{"bias": "none", "parallel_block": false, "init_std_qkv": 0.0182, "init_std_up": 0.0182, "init_std_down": 0.00454, "decay_fraction": 0.745, "final_lr_fraction": 0.0, "max_seq_len": 512}
MLP neurons of a small language model. Each row is named by its layer, matrix (up: input weights) and neuron, and shows model dimensions 96-223. Each number is 500 + 50 x the weight over its row's rms, rounded and kept within 0 to 999. Numbers have three digits each.
After each neuron's rows, "fires on" lists the tokens most often at its 100 highest values on Wikipedia text that the model never trained on.

L4.up921:486528515514485442557490503441519575516565524525579483552482502442461496402541540435547605417521511501491442589509506536536478445533555424471497494489600578483539527611432475581518478495432568569478461492512536523464424483493583482514527461516417401472401444565469438538493564562500460498470443405538501565348542461551488479507452419537597583465469518485473531461556518473509508622462
fires on: " on", " the", " at", " to"

L4.up1338:573516486491488490483477543515473497477519471435496410497536445407521489590512416467571427481475618540567442530520532403500392507476609457532607474502573510628542493498448525544489471433507506576501528406476527531463534560551485457480529388493465518494512485506481431405473515571509549528513594496602526587362559466440515438392362396512526456586433507450526554451479519423536474465529
fires on: " |", "-", ":", ";", ","

L4.up1279:488527440527456394505495558505530538523475416571498527493497503385565510578485584517498561482506483479406567544574433472464494503558477513494492523486426441440602441498504430466500537585483415483523469511514460498514461537454517425522468448480456511482446543353483433552591534507510520505461535538551488484426585487561444499504474457501518443583522409449547365540440529586570514564480
fires on: "s", "-", " of", "al", "ing"

L4.up1179:589449563473430541532471487462463553431433431464458527520345533514545527508487423516486525500517517490514545371473425501575462497573543501513499541537555585514580487512505577460528546604572458553500510533503533458438575640462538453487536447479527433375551584460468441538549624468605477520440599507573481555504499493447489477475488411509509472531542449522521546447550554505557532573449
fires on: "-", ":", "s", " at", " ", "/"

L4.up973:478537483527527551464609452468509488557542548495562528568475528404513562553500583442503638535452530520494427542457471480474433467478603499602547512465557577528529500510594523532465491527493506533470531439534482501517448572515610541498454435574516560517558566555559510459539445651572513500617550464409547473497415495393449485493510563572537488507495548559367465433403546445569519572468
fires on: " was", " for", " been", " to", "er"

L4.up771:519588501574503530461563481513487422510466517561481482501479511500404541601506527545497483460516550395552572331560512537589476487480448532546600504525528592568538442473473518552460445551498463537427517392471475479613503447496400535473478368486558422575560481509373539516425546591494578445456511501470564482430565467467430547484406441539519482563443474501478532529534393492449480484483
fires on: " to", " of", " than", ":", " next", " the"

L4.up1113:563546471449496486466512513516490405443529523554523471402504484533421518456479507540465555519534418528419570441483435514462570587439453538548581549431448587465567544459499512505526615551520524462459503398551498459509459528510487605539541490451576519565491411464485460537538503542513567517493500442497404613418555457520520501487508479544591476439536467466489491584453537546439529580450
fires on: " to", " have", " also", " has", "t", " may"

L4.up164:567470469464467553518509554555453549505479557527504513488501449544492471504501476496480444398456407413498452382506533474423542456471440566533430584444539515466551483450419461534560485512500477569565524570522490540452479491531459542468562495433504379473553486507585492519469478442501491551520433521401531474509469529553476483484429506547490458543515495573459474505397412518551513446469
fires on: " to", "-", " re", " a"

L4.up421:518556526473522480498513417550503448489471440509550508481420453506483437546529492515600476500490429415461443480500484471457513462575440496421489601511494534513545559496527544493566464527565423473513459517501532494566592446526463432458539472466530485495614451474566465502541505572526658551505561473538619506356525484448533500472513443486565481400540538333526533483509493449565483437468
fires on: " |"

L4.up37:569473501574569403537544427488472507490494524562561426502462490530537466497478521535470567498434468464483440487553516505470369417498483404529518532624479548545549487468508532460587567412503555561426475477477542453551479472465509578450456503473522510530495484523461451545513500563569520485480482528416437466464545524618499483558478407463489480455461504472573524471543492501549434540544
fires on: ",", " of", " to", " by", " and", " with"

L4.up809:534539525460454529426482436522452540504561499481533571441492501538537562553478487443487441450497398494546501479582475501505472467515541515469454520424458511530587465526482571514483486473471455600519555584539538533520628570497547454527470484469567541514525395610519517489429525436537419591510495550549455449471384470501519569537511515430435425585522504489525472453556526459466486591558
fires on: "s", "-"

L4.up886:486552521532486534516519554556505589505539624508522431485522510516492481488631459579473600522398428538521453473439447568556546502361469523550518495566411498525446548465404464580536484596527560584534541449471451421473494506432526520530512460495492472481503502508469476505490599465502455533529549458468447456591452555496474517468584422500599500499432542483490458460586447543507474514617
fires on: " of", " to", ":", " the", " so"

L4.up446:557432508436535469453476598460517608541546529397444612557500502449509524497443493437562361453475469437500561569455566416423504472551520596567503564433555470605453473482531437470500469434463473455512485537498523507439500552493391449464528518499490480539535435511390513505519494475464492490455472593551612523414516479581428477555477467526533417529447503527418463495431517507506493479547
fires on: " |", "-", "s", "y"

L4.up341:502522528490460611516437451559508328519507494504477527461487509425495457508567550462454509513576503488498491509548462466458445439537591417469491405483483406515571540520554433495576537522455438518472379507640442530538572476488488562454471399504538520473509463495498441466462647492476564559447493521449477562554487573450481461565533477527567439559541402510422438523428555493466485445429
fires on: " as", "|", " elected", " vice", " As", " deputy"

L4.up1254:542443522379458510520525439480536459531583458552488451435491507520587513485478492508490452519490456453510590519583465447558419574556486603525410579478499463537560549488552510520517500469502510400508571497533506525486406476527548505537505393531473516544506560491464406559532523522483490482461498475543538535499539444600442435517491464489519568530579519447488449495555519532464566507484
fires on: " un", " and", "s", "-", " de", "i"

L4.up1428:545483594563451578385569504565450414470590563591523550507434537454450577461455403413515537495518570580492490511519526537521521548511504402524486561520569457505466482559408502528545475466554582494564443552458474487530503504528518397474485488357457543442466588544562510439536586670545476535578445565526487500424481491509466553511478524565523598460486415482503443502452485536558436445498
fires on: " on", " to", " with", " in", " of"

L4.up1306:556484480511466516478528490505553523476416489553468495456551532352515599537472487588484527425595464511441517524463501571576561470473553506452474541470489469418519550512437480532522361489588409515493551552464593557408590453438529466500494375426497527547600489526438591536477640512478578559452397365410464545446491452454409617510550539520487449511464517462529541516465430509539454570504
fires on: " a", " the", " of", " following", "ar", " an"

L4.up1273:467521417488521422425535440531517559530490543411439569528474413428474520391474436497495516539494574634556470519529454450432480441409496481547549536536425531494491477548535430465515561476476505505631455385540468438604561485478533533527462505546505510503514553448495426498389539436500466524461489440652501519466451470365500530460580512453403548474554496474513436453524554528519519450560
fires on: "s", "."

L4.up1214:515500487568532554499601479467495526493467475479563484409432411598502518461464422434560449451514434431510434545437481469546566389576460522519535447478404558485491489569558507459435531525471526511489515538525506593585531474436456448419538490451572427508459484508435542518482582433529582509508556536433580528462482461537478476575491470486532456513540560454543509519332493488504490542435
fires on: " to", " ", "s", "-", "/"

L4.up943:535562538370444467539419443477412504476533429480486450507558488567543503516426461482395516446545477419521450476477460507530423503498538444477498441578508584503459392406532609580495524532438504418532622500567534447490504533503490519483504496485469619450542519465494455500556495510537496417513490506533501598403475519514494487558525476499521503476488467555464555496449461522532510443432
fires on: " "

L4.up220:449500487476421488529509560464496560550539503488500554436495417530459364556439529480508443436532492569486455502559508514441525530519455518539454428531573482464477553535495526500573488614504404428524608467446518498449503578489448421489502427510549645488505540467514441521502435542508519483524447514500497472472475548527559444478503518548454541545521633559423498433537406467596517426437
fires on: "-", ".", " \"", ","

L4.up1041:537604514534566493495577345500403490560560511608569475500492407538524496504451519536468565531430450456508538561523420451483501543511441544464461532422493528505532514617507420560504562532463512551495497431484541470477394471471430549432513514550485417597450492487606407494431499447593508400568429479464506387453482515422567495508469534499501443460508490503564458525483491493466531498511
fires on: " to", " with", " be", " a", " for"

L4.up1182:493528521455479458522468527473482395491509531458576518434420494549512430485549468521432483538458518546456552390446490469468541442486510488555471464534357535446497609556442433478439565492494478493380540464583467527526450539430512442484475421442447604580620501474497500616463482577516498450450465520404453504523505501537550435562450473508521449572471408500520479489477496500408486459538
fires on: " would", " to", " not", " also", " could"

L4.up784:506555507472551523497515464447518574422522449523472547461538621512493464552482508439470440513474392477559473501545517424504455492542578626547409486611489552528466417502498519506488528526385449471477527450583567528512556492532448526515463527536588421448465450604504478492456333417485496466510455492493496501485476487460486471473477444475497496454509459455512563548477422281531533607449
fires on: " for", " his", "s", " their", " the"

L4.up1101:534479488523526509447542538423486471511457467525594559511533519496456490413613426424460495577489546489475473416594454408488554465419562499580471481516489573532591524521581474579473505558559603493491518460530552556399470522365562444535585491471603472507513539550468426525461235578532476409373479418477536521488510485434423598573510525488498508483552456512442486482470428465489529472547
fires on: "s", "-", "ly", "y"

L4.up391:575549520482541529507550451476546478488582468455587422501512444582446509536475481384457572484551500504523479450455447456484548469556538541578430523481431540419461619449441535502478527565522488566457558550521498419423490559446471388492491413518462504481523504493491463542549503429517500495448449486541407450448571490574442461537405458522500444421498493526490502460571444395517538533498
fires on: " to", ":", " be", ",", " \"", "-"

L4.up51:497445554496433480498427540559415511458557464590537515509569513442528563489466586471569472451421525463526491471466494564532460502566552565504555521541442611602424471559437436441497544607477512425526533449468561550440412491529553518551436541390419408583451542440412427558521603546518467545440524504508503507495417499516481445501506465525506514465536403417455469448402502471579611443559
fires on: "-", " been", " later", " up", " of", " under"

L4.up212:472484401572496445541542414496445503503417547501473521501564466470467553541464510569484542476546447335415568459473506535500425500456427538560534500449519532544506533544526424555554332493509534444489493432664516531581488490502589379563525525436538483503498581485501551584425529537418492465612556419522424533402489391487504496513517568456585439501518426422519536449554474414493445519480
fires on: " the", " of", ",", "\n", " for"

L4.up483:498517563447489520479508532535524581478504576512536507469546452486432512487611444488453460462488432552449427548514501470462548476493464548429494516605464463501526518465569602459468547522545536552485443547512487541463554451554471605548505532473489519535376568500476557402557606562548470567494509478478629473480446487454552521487548471430568545549513486434544414550538478484490417540519
fires on: " of", "s", " a", " the", " in", "ing"

L4.up1247:523495460442501514450480435504413556549489503553519555445470519441521468547453509378510562423494595534432572339560504525506461536571544606575455470482553428566561481531479461563515525591453505468445581452513477535491489567459495459552497457569512531485578498595491550503557464465441578507550509471454397467587484506526517452527501525561466539425484510593460500412444423519495466507457
fires on: " |", ".", "-", "s", " a", "\n"

L4.up1122:486505533512469490536549563467509500547576484499556520513552504445425477460536497411509490444399518593474412490472476423481490470588487492544443535490543562485624626529528364628537543526521474441488579510502507526394545541451470404497491453393515538553497487512540507484528461453490451577442514482506486451523514491440510525565449486575571422478433609427484571525450481455487427462461
fires on: ",", "-", "s", " de", ":"

L4.up981:444495501420499393491450495483490504424482605500555463508488504496489516626513498445452475559424480489461455437645485508468434557464518450468547495517598466506544519486542458552556452464498444551465558452471472484421544596437512547455447435411577546491441542449527435467464574550458450489469552482509401461484488530572488549453463417531421464544493572466474554497479539422449478519530
fires on: ",", ".", ":"

L4.up301:441577519467536487420525532429531534442542495505405500591590431475440597516535404476432586540494407462526496525502565468509460488487542485590495528469438503384534519461525519571502511535500431512487542522476505471420519482543619514495499430446482573540528519471534496528479584530498485460560620524523374499568518516431524473440487436499527552521502587484464563535509463481386546446492
fires on: ",", " for", " in", " his", " the", " of"

L4.up108:443609376542466557509547539537499506619551560479538462490580494492499533475443482497523460461466459542421511583494495523473512436502385519519482512503486596550483594575432469471500547432553490428470545554495565402558449475444557391527547424597553544580492464541525479472524654465494469473501540541587517453501439470536450466526472504460579472538572467420492470434558449431537464526457
fires on: " of", " from", " during", " to"

L4.up1442:459481506485507423479473457716458485500569445511488558425522536507415500396569505513489552575539539526521463441479489544401505475457550508526488554512517522466523436448503534588506483529484525475541440625474460445462519445501531562521543504432532511407558547460511512497575496479544610511486506492592528497409471514466561501577506467520467532511558522559464571450572497405519528410412
fires on: " |", " ", "."

L4.up788:565538439456521433524439429596435522409527505545408503516530544474443541496576480497531547616415555535536399582486415536461438543364532478555497467552550444495522528457600535378448432465471493540541619433551535567487497531516551520527554535534452446470463648472543569408517546520550500484503556461510492565533431523606478495507490395557496452464407533481525511482572538484448561522466
fires on: " "

L4.up535:540448457555508516483492575518472594447473396534366451518506503516443446583534434497528513480470520584540539530472540491510459390525469454470440523523509468561503536476510513456516540487536526508528407508501539436483568458473435465512417447450399506436483520456538450444538530531439565488475542506512526447408483494484599535532537399467546402572562529463463424517410564511475554465480
fires on: "-", "s", "c", " c"

L4.up1211:500489554554436563524555453462416567471561465610492515384540503508512468472569466502535531474532432560483534531523466576493348463528486511428490542536518529520463617501599445427470559453535516486512491520471467446457542417443500409565423489400456655487463498514530444535431519463485478501432530489510431566484421466435497472496439514517543378494502500421517444520445501444428572534455
fires on: "s", "-", " in"